python train.py --n_kv_head=12 --bias="all" --optimizer="adamw" --final_lr_fraction=0.0 --seq_len=256
MLP neurons of a small language model. Each row is named by its layer, matrix (down: output weights) and neuron, and shows model dimensions 128-255. Each number is 128 + 32 x the weight over its row's rms, rounded and kept within 0 to 255. Numbers have three digits each.
After each neuron's rows, "fires before" lists the tokens most often just after its 100 highest values on Wikipedia text that the model never trained on.

L4.down70:170127167152143187139114148164146146101187135146146109160153155160135177133147118126170110106130105155062153213067111079142136155141125205074128102129084100143124154118117149106108108132154096137109174124189135092075138105175105095148153141129173138078154143128124073137137122080119141117132117151109092099179087174138132104155106125142150138075159137143125143139111131166172087091104
fires before: "=", "\n\n"

L5.down395:057116146106148100087187106145123160109159107149120094076078115084122106091110058160148071144076161147148124184111135148135179160102094131151114188094151131141030201128161158108123052131124134130131140133151076137124082087138142153171147134129121088166169111149100132088174160102177140101121129148133128105108155151164094145095130119138169175112125137095140190080086131152090112116160
fires before: "|", "\n", " |"

L2.down1417:187100110159128169082116154081189104137143106209134111143093081042140124100149109101140083146154143142097122144128154136095059130135078179137168110142126176190095089115072160128118111150118164137007117158179142150132150121151111089146144166163115079133138139125115159086147150121061155111141119071157111125120151170124080119150132126147168088105104177172121095124091099120139207117175
fires before: "\n", " Ret", " 11", " 0", " 10", " 9"

L4.down1430:153082136127174144130089152084106141176089055131143061133138180147142167100105125120111134105114179166107128078128121157113096150110118085184120147089189100111138103106175103159168167086102119111167022087131158095152123107107120128102119128183103107200117132144170134100126157105117160185110166114128193198191119078108205136124103110115118111111178141128092064070145145183200121161129
fires before: "|", "-"

L5.down1321:156073146110151124064168088108152079136083158151182113142105093195117082110169107104170145200116143130140071157114179131108184130160114114106091116124094159109153122087109154154160165131075154163078126157244047094111141147090171129122133073105133120129148123104112123157128137119127154084155141132111139078111112090138103191115129132190155118137099133128150182080134093145144145063097
fires before: "|", "″", "-"

L5.down1108:152126067114140169117100128125127161080101071144122132092143140077160133169119089128146160149144201145088170165093157111143129121168162136107187154052144116129106105110127146126117064137203058141191163182131088140102097166135142070167188203135141161126087147200059135096123118086142139106188174114163183108142102092103177120146160085104112161146057072101101212086114136127136106136141
fires before: "=", "\n\n", " century", "ala"

L4.down1142:110085126138112116123112139132185133096107145171166138141147136100158113130161063153140147105114146132068097138090187072130157157166162189135114120139106153166073130093110128148097155126078130091086121091128121193150073045119070066099118165075096104197168083137151123155116133138175182188063096139149131102129168139112117062084112167141098120130141133153139164086132170173184082117145
fires before: " |", "-", "|"

L2.down730:065125149103125170082088150140143136101093159156100079114144124086151124130077129139160109083131132159135117106139126082176078094146091197191192136104140131110152122129148148101121146116187066149130193152193164181114127145140089124107161124131165102133141147103153068131137128118106147145147121097156182196157210169110121139113090057113150087142131174051114105199116087115107077154121
fires before: "=", ":"

L4.down1229:144150143081049159111071159126130091104168169215107098137127126113104121169143135183162158132156167130166155089125107141178138127191043124110166120090120091116149120072156148117092142131139161147072092092161057164071119199137149126172104142116147140123113091099113101118154147130117156113123156120066103125137138160153164053084095090111150112122158179123179155083109120170072130094152
fires before: " |", "-", " 2", " 0", " (", ","

L5.down459:124139148085132061181135132134094121109208094179170117117097124132100094066126131126126155134100147093118129157091181130089144142090156093116149132091187145158150056140097163126112121169071128196081180146155173121134112108117122135129172116158108104122115066137109105131193109146080125153115151136099104107085098092160148089116150146153115177157131110099095126087102078100108134131164
fires before: "}", " million", ".", ",", "0", " |"

L2.down211:138106205110143130138136166105146115057163151139118168159159165118170149127105133204164122131113102134118133081118146091107154115142108107126104171179142156135125134064138160116178170093166133151160080100069139101071123185150130067228117101211130110131087110115090103050074087205156183122116129120117115123166168113165160099169101138087103115160131082161163177136125149081111127131072
fires before: " |", "–", "-", ".", "°", ")"

L2.down422:091144151123154183145108135103137155085213144107109177096215112155096153144122078155191094117091108123131102145167039107061111066120104124116148115166137152150132162147144142143110135073121106141143116092100077104115106123131155112171057128132131084114105101116076047149097143140187153065073090133078140175211152124135098134149144117137169185161154124129158141088047125132095090092203
fires before: ".", " |", "–", " —", ",", "\n"

L5.down280:063157104129100097161150118157176176109116127106126189104121086135181085147171100114111115076095124212099133168130031109056176121106154151146096096127122111133167147119128108095108151116107145149100123111129123188123151145136094099153162149092149073150148132151162198138097134114099112129108085086185146102255114119132119144131149065179127099110199177090125092189116169128139122124130
fires before: "=", " |", "|", " the", "."

L2.down1169:113120129135070142126117138099117092065067133125109104094175064171141181122163179145140161119090123117141112109137076152066128121130063111120118154149097130117160100142128106153140148103119172111187148141147100154170106144160197113161110148145123079152089061137091091110186142088145177096142118094115129203160226112121116104111142141120133069146124103149144094187158124118147153108166
fires before: " |", ":", ".", ")", "mi"

L5.down36:091123150122129175127083138101159116166189129150155156107101099091071116110155076141150110118132108204127162117084158129173104109128162141151110145170105225096141164167156123160103086170113108120143129089129121142105143204152083144094114145070150128184150173162154171082117127165185145123102135060137087181076138131089088143106075111116100156136096123043146165158138120134131123045166
fires before: "-", "ion"

L6.down1298:130094129132141115180118128149183116103099118118095118131165125130178116146191144103110135104153136158129139155148000171061099088073161185153084161135119118104103107146147123114123104119115144160130102159142136138123114129144128139086141123184134077129120151120166255107138082143128168121138121116124131171255120095101134114137126106100087120089120120177115115165128143117129127115162
fires before: ",", ".", ")", " with", " by"

L4.down899:126108139105185184116084144111074194081103228058128096162192069151152166107139087065104130141111155149109168203098194082086127147170138189148049099116083101103169095097111165124156129120096153164088188131109135191129133147126117169114108093150095097086107111129137139066164146121182145114109148094199149104121086119095112130113116088134139153106105150117122096141116161125137144107119
fires before: "|", "-"

L5.down555:065119109050117099103159146101157098111152165071162123103131128096138107107117062097172150157071123105184093170123118119174119141132141157161109128065065112151059062101137138121089077156159105131105099118094169117032158155151134140160135110103183161123118115123159160090095158096116155052171153111226098106186122149152148146118114125134112093122146133136105134124128129120134067082071
fires before: "\n\n", "=", "-", "\n"

L4.down720:081102178088150126156115093146090160124169188133131123089155101120212146096072110138103095124134162192116149153121051166095147156119086157141140108138115084087149121102108148140131148081144138081102162116113087102130105105100130121106114154122148144116120142113140165103108158153101119144084131158136079121140100163200132159077107075102137116101172136103168118101115122164090117092126
fires before: "\n", "\n\n", "  "

L6.down1057:129128138082109078084031193100142149152136159183168178117107115135212093122177188067133147140167179041092155112113111072115087107130103127125129125133151092160130181170091123163144121183164154148129168090157140096111147146157130154134156145090097084110169115158141046164133034171207157172098114118111142042125165105193137117157132115135066165164112159155157138112164152122179125140113
fires before: " |", ".", ","

L5.down1450:157066145118108161064089133130085170157096122207102074106088101119125128129126161149153155146132122109123163167116178132157083090151087215082111149140141148139142164171140160116140153139101146142039150136093093158106170144112099163060170148130086089125166129130119077104175163129118064138136083137166174055074136188173127095167142155119118110098112104177134183163162149097157108125178
fires before: " |", "-", ".", ":"

L2.down498:104067168111119151135095182120085130146172154166118136152180176161142124110181118065119162110157170126167154109137065101133140089115155179126137092149105108145163180154104156170128136109116184131198153126189151080063125169085076135129192157107123133127058069127110207080214082126168177128145151153137065091160139067115119107153159170086110131148162101106099149096145153118166107128154
fires before: "-", "|"

L4.down1083:160149092152211146113140104146098159121132127073130131137148153160110115184115124166149148129120160122134150136129154060140056162149065150169106139133168092157141145092127110133085240082091164115107175118134165187164124130078100093134184129131171116126122129184126057135166092137169159074089086152113151157131119110124099137091179142139117087114144082107148131140111182169129113147144
fires before: " |", "."

L4.down15:165132085101164135123104009113074141120148094175135199155066148078120136153154180114155143124130131110082036117109204190102146126166114129131133133157140171121095125132102150121153104145163165128110151089085150095133140109147135153101173127084126142134092077127213171166143100213116140106082091125128202140115142136141126129142086163135138106143122079120164127082141124116115125119114
fires before: " |", "|", ";", ":", "=", "G"

L6.down1077:089106173135121152133105126129164133128020146108145084097128141121169162114143081120158093120125139161168140201131044142141119167136119120084089118093075071062127096106172121140131109165104128130127099147079119099159095159124098104145141060160144082138151156115147191089136137142133138098101115164150146169196153101182090106143131072135154111125223102153096150154138199126109171066145
fires before: "|", ","

L6.down794:097088079094144115126053112093098131075125170150151135141181135125130135102132131143145153176021140105164130137136077082135158106111085179162146138085156107133152081123147171186173153136109146141113137099139132141137142128093154091145108142128090079164121077134160091103131120120160142176146140147160118164159127160079192154186098133138116133125107135082178138154170098128093116062130
fires before: "-", "/", " |"

L4.down1482:090162106107150156151109114081186090072118146105105102119143129166164142082166135143142153135099142122080123112153065186113143130119079130063118086146102133148115100075163147153116141069151094118071127216177062176081099073129153147143109117145108151145082129086057095123081159165114166116115106130163131149160108176125113086101143073152170090118137127127168150120063124121143194136138
fires before: "|", ",", ".", " |", "–"

L6.down1399:132164111127085161114127070084133160060165090144095130146151177165143106075179146080089128145119086178135095165126188116091112079120189122163162099087127111166080152078154138108111152115098135182076127088101098122102129135102137118143152182040129099145110106143077133103188125120109126173128134125147090143110105172095111141092145114164152139126124095072168135119129155158138099108063
fires before: "-", " |", "|"

L5.down1406:091155139130171174119108082162118145118074127085139159133137072178129119067137128138145096118106128086133178125172161107146053149110118161138094139136092105104146090099164146113080176144129141166143120084106090140125142116160113079089106086118180070088142176082110053130088139106128114183097113151111106127166123111138116079115132141158141138143122054158086158136105099163079057097132
fires before: ",", ")", " |"

L6.down1482:070164128103044068151069114131182155104112121154171141129140190189119110170114117130118196138153117138113171115168095132144167118047170181247112083105134146150125169165138125089133094147134137100046157120150115100078127127173115100157152106099122142109136114127114104150079151109130126160123088152150123126192106114130178104121102148074157057092162185129193155161165122136129183141109
fires before: "-", "|"

L6.down249:058122163152112145108126088153094101117110140145164103118134102097182147097088118111149130184164138128149135147143044123191144152130143114086097141147125074192055134130148084083167131127126158145101116128144098155112105111140182107141143121098156113167106154137120255113108079189166109063105137083166097094210137120143118137164133093102118083086131154123140117124084088171123128099150
fires before: "\n", "|", "  ", "\n\n", "."

L4.down1436:127120199082080100115140062062149137143117093195112103117079134116156126113152085125135119162141210053081166143128212089111122152127071132060162144094112182112154135147126124138097068117125223116122127106165136165116185184138114121176160100145128157150072139106125109061175120137120112180154164134103071077114113109164161068120154149090117126042166109114145118130131114176097106163153
fires before: "|", " |", "\n", "–", "."

L2.down112:091184119091104143144161159099165127115147112143107160081193130152120186133143050136126112121120110158095144095107054130068158124109068095126117150198109127152149129052181153102130139104106143153151101101132131106101110075134114157153065105090142139108130166082097107123112157131082204121133081106131085148178051124094118124110143100160125135145151158069148130168095120198077114120115
fires before: " |", "\n", ";", "|", "-"

L4.down241:140078191139127104101144142117157109102117135096161137154157114080106158134115116148102125105046107122099190087071051155106127137158175196119118099130118110172101071099103152149146128065100126131106065119106154128122170106146112082079137139146166203105116110096154165134151140141153133167079167132114090166255190111105151097140122160148138114069130141130128116137193119182119104148102
fires before: ".", "\n", " and", "\n\n", " |", " who"

L6.down470:097137099140134144096076092084091052134155130174151112146150138078139136087159175089164157139129159067121124127185122066129128137176118190082172173137165099180101104141189167120098158168146104111052095118128149105167094169117095141173165196052119142159080139147051156107101046161122177097127104118086096133111152159152107196190124171094126085169117169093158178078106128175141108144097
fires before: " |", "–", " -", " $"

L6.down737:087124086128147169135116086134148144130105106124171118128115104186123070028165137132070187155021123089128144142154186161155093092074129170169126162106100135101145156073117109097101136088133180115132156068094119147156110139188062123134169114127132126098160112139147085111141136050192112109084104109145095119109122114109130125115136152140122119151092103144067149124109140166158125147123
fires before: ",", ".", " |"

L2.down1529:201117181144160158086146165093118115128132154205143128183105053059187128161123125078162091138154053152128139143031169140090075168125077126086154110139098145165099097128049135138115119156099132138069112202141154091120106132134062086068101185106127143161116143128085161139080142126137127131164133094172130153136124144159135112149099125108114068074087144166138086150121114163135154145146
fires before: " |", " .", "\n", "–", ".", "0"

L6.down65:185190139157146066118063171068124162094125110186130119124134146162132127122105151134115179105136188078120124089141100145130132120157107136137136117087135137096117104098150177125121131133124161116077129081134142142199113123181158100137123055147146193137133088184125028134147138114151063100118165116094094137141149140162096104096133127085161106140126206149066154088104085125151123198118
fires before: "|", "\n", "-", "  "

L6.down771:105126183129106140109114123111048099060148124182156147122099147185124122159142151170089118092102081102148109164117000096110121056095156119129155119124122127122077113105151115104137109139136209121072116132173089115083138178052091133142124134114150143157123132156123255176132123142130120074144106120062096124255124206147124126104156140111153134077112126127121182102119088134085104123136
fires before: "=", "\n", "\n\n", "-", "|"

L5.down852:127123179113082116095090104121158105128104111172083148108100160129107172167161082170109136142109123147189100149096182071187139116148103177139126156059091094152101134128141119084138101145143188160130102114114091143114168154138115104170159063131127123137157209172086101108115084122154170074128066121061097112144150169167107186131150118146129142122132182055136134074170165154145086112083
fires before: ".", " |", "  "

L5.down987:067156136112130188121117142117105115137130106045136159131124120109158077044108101140097141121147122095118166165099132143139131097153064182178117132118149162136138183116127098181093151158157132085110183047135089151132192057187127076037063133131120124148155112096095059084101120093144146172152141108150125100087131170097135119135108170153180153181103072201130126083152109152195130130171
fires before: ",", " |"

L5.down385:113117103073137054119116126109197126160093139110166102176101157143118120166148109150132127153131123159167109146134183074162141100171085192108113155116116136045109136110143139162199087154190192155097090076126064094151135180170134120170131103182168175131186134103110102134113101124126067125185116086132133145139134151149117148135172182110124045144156166121186136168140117116129176109106
fires before: " |", "  ", " Candidate", "-", "|", "%"

L5.down1493:080088097080156115122125137124036164108079099089113121166087064167134144141113164152136142122066118108134153130169177148134091174096088161069129130152114167146103165120107164181121154101137109113190208134147078147141128123112159097168165152149096046157110095171122080158109128118124128112088130161137142109086147095147143168066145138191103142069167081167142216134134189179101178095118
fires before: " |", ".", " formal"

L4.down374:160143171102089155085095113141129129083150166183086122103102144118209112129118107142089138116162159174047148099159072101101107155104017163076170063158140124108151141029123183134082188135093121184056099142162122162125116074122137039149144168126131108146123134127094100066122183174103155149137108125136135133150138149199106138118109140162135091103126150165127175089143108166132117115159
fires before: "\n", " 0", " 2", "  ", " 1", " ^"

L2.down302:117167143127118098070095150074153140154136097160102097161105121069171103089115142134116094143199125144094095192105175090097144146076071127128151130143163120115094134113076166181121119150147173138089125146172116159136113090147099139113143150121150108137145147112117148125069127137094153105112090115189097080128074137157153194155148079138156150052113127109146148114044135157140108151164
fires before: "\n", "-", "|", "=", " 0", " 1"

L5.down254:134157130166082160117125168118149114165165148075026101064139114117151132166104186089070157133113139131119154107184067068094158112119131112119126105167048132137136135143106125133152123118130112146059118199140162139150070130119090123136142139115185168106109159141173088124195168124128079138135142089181061179122132138208174143133136112078194106116140069114086143156099135053089134105161
fires before: " |", "or", "ion", "ing", "ed", "al"

L6.down233:095126137128086141127135087136150126120135133132102115099156137110146091084115124167112091128131138171164134142087000142119147146168048107184141125089106126120100128110075096114149057133056110117078121089149114168140122141138114064110062131122135172147142137165117193125120179151134171153100136106106080097255120189116107163108132086135117072137133119137123152125174070124118143084118
fires before: "=", ".", " the"

L6.down1464:118144159118127171135099096126119160105103121152150119123163121159107138108157144125116084108131122135163180170120000121127142152117100138117098149125155099120119124074131115165143083175121138140165119111124129099123111135157124154170144124125158155120130126100118254142157154129125081132097097119130108175255111196113159086132103148143166091168129139097109159112088110150103141118120
fires before: "="

L2.down397:168174117126108096140092122114092188138119167088063097099170127189133090103146130089063159097089130102117191071162127143143136144159113131148125086126119143094097115108133136123065131103085119119127099126153147110083115116166107126133197143160068096223146114103167089131137159107090141131133195195135097119120221098151127113117097169130130148149072162153124110117160101150167140146087
fires before: "-", "\n", "|"

L5.down262:133123149111169151104121111143134120127111128103117089119176153128119102123117131132151109127135135125127151149117000145126117140134156147112121112130138126101131100117130094119123130121109141138147096105127176088149154107113161099096146140145103135167156152159129255083113111144097152099149133140144094159255121133123111109124107102151120134144142142135161155135136157122096135152165
fires before: "="

L2.down46:181125171072110115120116134163098107102098130136085135151160178151120110102170140096044138178122134166148113108125078115142181169180107178080139176101133140093123127059123134100116128147191167140204107114120117156116145144161094161112127170169163106126171104172131144116139118122158101076210133136155100106170170111148142093107120172138100122102155087168108068121148099152081123152122
fires before: "-", "|", " :", " /", " Roc", " -"

L5.down108:169069108102133095192130134113103147072133100140103104158160106202179171069144169161128181156103131133099077120110138178139133037124074185208130094140127096127102097074150137047100107138134124158097125084113118078156103086166145153161132136107095164148124103086209155184146102152075111130182131136114116168128105183170151086119125114087116131065169146092141148091144132138103119131101
fires before: "\n", "'", "-", ",", "\n\n", " ("

L4.down175:113085139128177146161125159142082146130113174173120193169126142181136167127145110145122164140126154073163143146095131170136146159060139093145150109101095133106187137163114129173111098136064134160139134100076137111091038092234103177074202126106129054185152086128168080120136086145124103151103048195121154126100128093184115132177125141153150144149126078106137130137113141127126099139134
fires before: " |", " 978", " of", ".", "(", "pre"

L6.down1367:139141094072157123071124163194061115120180139123192192141132107117104116141104137188162129137152160130076077159180149055156132111118157100103120138113153131137139170104118169183142189115126110138121073115126136151146110165132107136122196136106128112139080015153178047130093118107164166142128115166123194116165142142094112115136122131123144160138171176103130212120077111097055116129148
fires before: "-"

L2.down104:135183120094212125136085117124149139108191145145160164108112124111110078058160115117149163083138133127134153104127102142127132185116133097146146081160133134118112148097110121138125117181141177111112182082117131128104111127126110134125169106091150146114075089132115219140131080157185176121100118153137138147090119116159151139099133153170152157170153160088155149110109159110151159135052
fires before: "|", "-"

L6.down382:130109073127111191122099111168145129142145118115103129108121112152167132155187106142126109115104206115172096126157000104123097107124138110138131145104148071121145141119187190132179116127078113184137123147133137159148128170116104166163198139159092122121155131131149183131101123143197105090114145122093157164255118159097114126157107117125144143128113127170155087132078125103119117131171
fires before: "=", "-"

L4.down1496:174107205114145073096068145087113089167115140161126160156130135142191182050135156080106136127116131111109185126160157116094140083118113160120080137154062187113128134141107187135127161139177174176148155106102143092112077139095133106134089146109094112128131085143090072074108106158155086103137121140134111165143060164130141146145111085179105176110120187125148097118135164135135136091103
fires before: " |", ")", "\n\n", " hold", "s"

L5.down199:137098095086135136150104116076140085070128129134165158205168157121156131077124129076083167149190129147120116124116121170086084089124096177202089077155060099134125164127118105144173173133104166155112113087100111117066102186163130124163158130093122161166124118089114119080160142140176138074153139100147081218167074159121085076139107144145109138110124138142132133140134116131167080118191
fires before: ",", "-", "|", "–", " |"

L2.down384:112135184156135048126111166115113110145116148118136120179158125137193088077086162152155126094063107103129143107196134152148163165136138118119112107098111124102098103130157107236120123143103095143124090155135166196154147140121118136117130155169188149168141115132158122147139128151077081181117119074181130124138141064106142131102099090098133063116103136167092109126161068119144133188091
fires before: "-", "|", "\n", " to", " lost"

L2.down1002:152097087098096125066073117090080092147087134103150080133152151104144160126137127108155131173142096181092104152168091146075115134112170154128127083132121157163152063142055135151074146115139064131111100212100094074167157080192114103133186177128120166133119071124081116144115129120082107082101169123092117141151151098169196182145092141079145143138158067229133104173149181160094149167096
fires before: " |", "–", "."

L4.down1231:121187150107102132152122095112136104189097150129176083141139168133104089120127072169093122110067133103174130132120119109166100125132145116145091183084103163086131157147159139157147152178122140103092124067170121179101119097111147165113165129118160116107114074033138069123100112160131165058142121144145137121106159108125132139146115142121132135144155135162170139109098117117127155086169
fires before: "-", " |", "="

L5.down94:136154103124130094118090196096121148179132130143126156122126138124101113113129110118142142112088116147152115140151000160104113093127102131142101133097117148119141153129150118105126113120158130140169139148151125135125114110127119113137111152067098104159155125164121255128115092120127141129122125145133132153255108125109157128144064135125129117145136149107144125124109143169124136147111
fires before: "=", " \"", " |", "-", " Title"

L4.down1330:187154117125147158128133156103181115075136186130139122137115144159067156152100134101105170106111171136115125146114209125212052133113105131153192154135150165113080125134142129159119188121148114096110065126108099147094146104104104111132085089110128121169096164155098123146117126173140026144115160118126112161115136093053139147140153139156119048065108083125092134107132125107141138154191
fires before: "|", "-"

L2.down56:092158132101074127089081138140125085117135109118116073144158138141177160126118122084176112085137145151142141154166045134117131097095145161106090115102171142122169120132157173088139155180093069164158166115126102171131127183138107133157228121091157078088135157116152129138133156135118118128139108122160200114140117132059059165138119104115146093156111200072154167160096125105117113141192
fires before: "=", "\n"

L4.down898:136152149093094234113104106116111126119123174102127087126095133158208186111149140178101171132152120096171163124223110120105090131154118139108077135077131082113119092079156117153152073174160158153142124126134159149081124155125096132161100104137089161096087120113135169091144136154168099075137149114125153157175106055123116124207125177150180174158145153107127102102114148165114105149094
fires before: "|", "=", "-", "\n\n"

L4.down1521:119167111121143140140138154170110121138122110178164077092109111140108083151128162115137096144183132044139097086080087084152097160123161086091170138110127077180136087090116109085076125120096135134166129073095137123114143102097064096133194070108105074055125167165115224157145087081173119080118151104097129101157113143136169189123157091156085094135111072131141102137131126145150069167156
fires before: "|"

L4.down1256:154189142187140103158125232102129108173100121143098111055097150179120142115102080098086131082155150133128150099141174124119101119135119124143134043074132214100119109105137173124112176115150107097129073131164147142112097145171116154151141098151128079184134111146096184162159157140125149072124157170101084142106161093130148088190103149132154131106133106121068121124095117143172156135146
fires before: "|", "-"

L2.down708:091155122079115078146110130151116194158099103161028074080141129166097097084154146139115120082071127159106117115153128145144179139182137072122137118122181151150123103185112098127088105080099114129130128094125152168109148112116098124118142126145094086198122129038149085149153119099095083132164164223143133116137185151168131122114115128070140123170050150116118117117154108148120143107068
fires before: "-", "\n"

L2.down443:100146174097107031166091182049111104184075079128145108162169111135145109098104154116094133086135121150155144102142104104098136132133140097167119111116182089172097122099087132165142098114112105110082129113129179136123091089157107104114132131112114123177121085107195099102085141097081099118128135120202141148112181099186200156128136091124100136075089140129112083074141080135131117133062
fires before: "-", "|", "\n"

L6.down708:126107156146160146118076127103104126113107136141150119120134157101165136103115101122134087137132143150165160145127000135111098098111113127147101125120121138125148149071146130148144093160144120133138129154132120147137129161124080109129137125163133127113128159094124255127120171150131116129103147099111163145255100171107155123151073098113142120149120165111117149145101137135127149133101
fires before: "="

L5.down1263:090121155104107138114088111121167161105152182174151098099151146103116074095154126092123108143106137099143135112147092077156108077139119129166116137083086100117119184109200110135116121144129150184109180113161142187083142175065071120143204136074129136135169072160134031069176092182111129141155123127104125170145152161154116136129085122142165090139129101062162105091091121092116134148176
fires before: "-"

L5.down606:124085102113161122113092171125140089122114097112134155112135098115122123123102164112151123109099045125132143143137153123127112126096140112139119099126092150178125112188079163127215094092117150139091093202139072141110132135122167104127131156072100248159144132113119109125135123174143151118107070144150096093120116146188133169100152192112148167161150172123193140169160145179195138134109
fires before: " |", "%", "″"

L2.down1412:136096155116113110132094090124200145158140123168165158106136123145102119132133094159139139090088152100115072082113147115095127173165160092132127069125123105142097127074080065122186096108096141116115087122081102122149125137155119090087150143113125168130171119139126104134169103167188185159094125198115159151145080138102149106125146180112140108154108196099110102135140152185124148178104
fires before: " |", " medal", "\n", "|", "\n\n"

L6.down1459:147140146081151159103134139194137120096116131119089104091137119171182110153138159104156120169082093138141150137176176108050107040149101216135080145133141143093164116121124130132101096121105070117068130206160168153097142069185175133157159089146095150127088085194138149125144102145165152134090116156128131147181126069155161151109089153144157151149144131142120096095120100102149133153119
fires before: "=", ".", "\n"

L4.down157:094136161056145132115140105149109145142161163127129108167145136061137160140108123203156117135130114075158064115142098146101158147112157114097096084147115073161159085074130115134162081105145133110112144180223077100089188163187154104161150168131117144148069100099108099075110168141097145173164169156146110134161063126169134103168166156120124098152152094170133141135160112132154111148107
fires before: " |", "0", ".", "2", " and", "e"

L6.down1195:183107124100182149193116121181148133145126140139182169136158103118110113109160158135159117144107077163128092138105116097130147121127053121087120045083121076100120143080146152173109109138129127114120103119150177193094102118157108099175115125087173117150111110130126104119122092148064173199129128122144167116189150152068152153152060146177108164121180125112117154158133128093102185156132
fires before: "-"

L2.down1225:123161156180131135112078077126080109126193172109116104109147162143132176122136102115150102139097066144168115090118162130178130110118133102066126086158070137111170027091152143111143124156163117186180123135149123165097104090105115156140134094143129121126175113112121150124103136171184130110139141130161115124145161112124093107130118091103141185150115155091146093069094103170111132112125
fires before: "|", "f", "fic", "ti", "ne"

L5.down288:127111126115080153095107163106137155142088158158132167182107134120129137124131109089115146135135079097114154153134190143137101146172132169135117084094131128180102160115063099158172083128202139156088166164181152117117188182132113113123149145114120137099131088128121126107110133172167091167158159145171199124090121170147136114144083141198103102145138131123130132130190139146149134158127
fires before: "-", " the", " season"

L5.down899:120096148142160138117108123139135131096113126130133101123150129115126118125139126130134091131123138141129118128133000130103143107115141132127123134118137125129152149052131138124124134132119116146129135118141105123156131124126129118131152147121110113131137127133127255124118128140160132129114128124113116133255139135126127118108107131120141149144132129118126128136142127124105136119129
fires before: "="

L6.down434:118119148121112106140153154108133038093183127107149108120163145135143129142132146149091213118108121161118079086167147134167171111105125084175157093102093119142138082110149181121109179088140135155079086118107132134105090160132154147162157116067093150127167110091073136095163155168058067122130167132129151174129091175103137112149164094122092130166088207095107192099155183121124070109073
fires before: " |", "\n", "'", "0"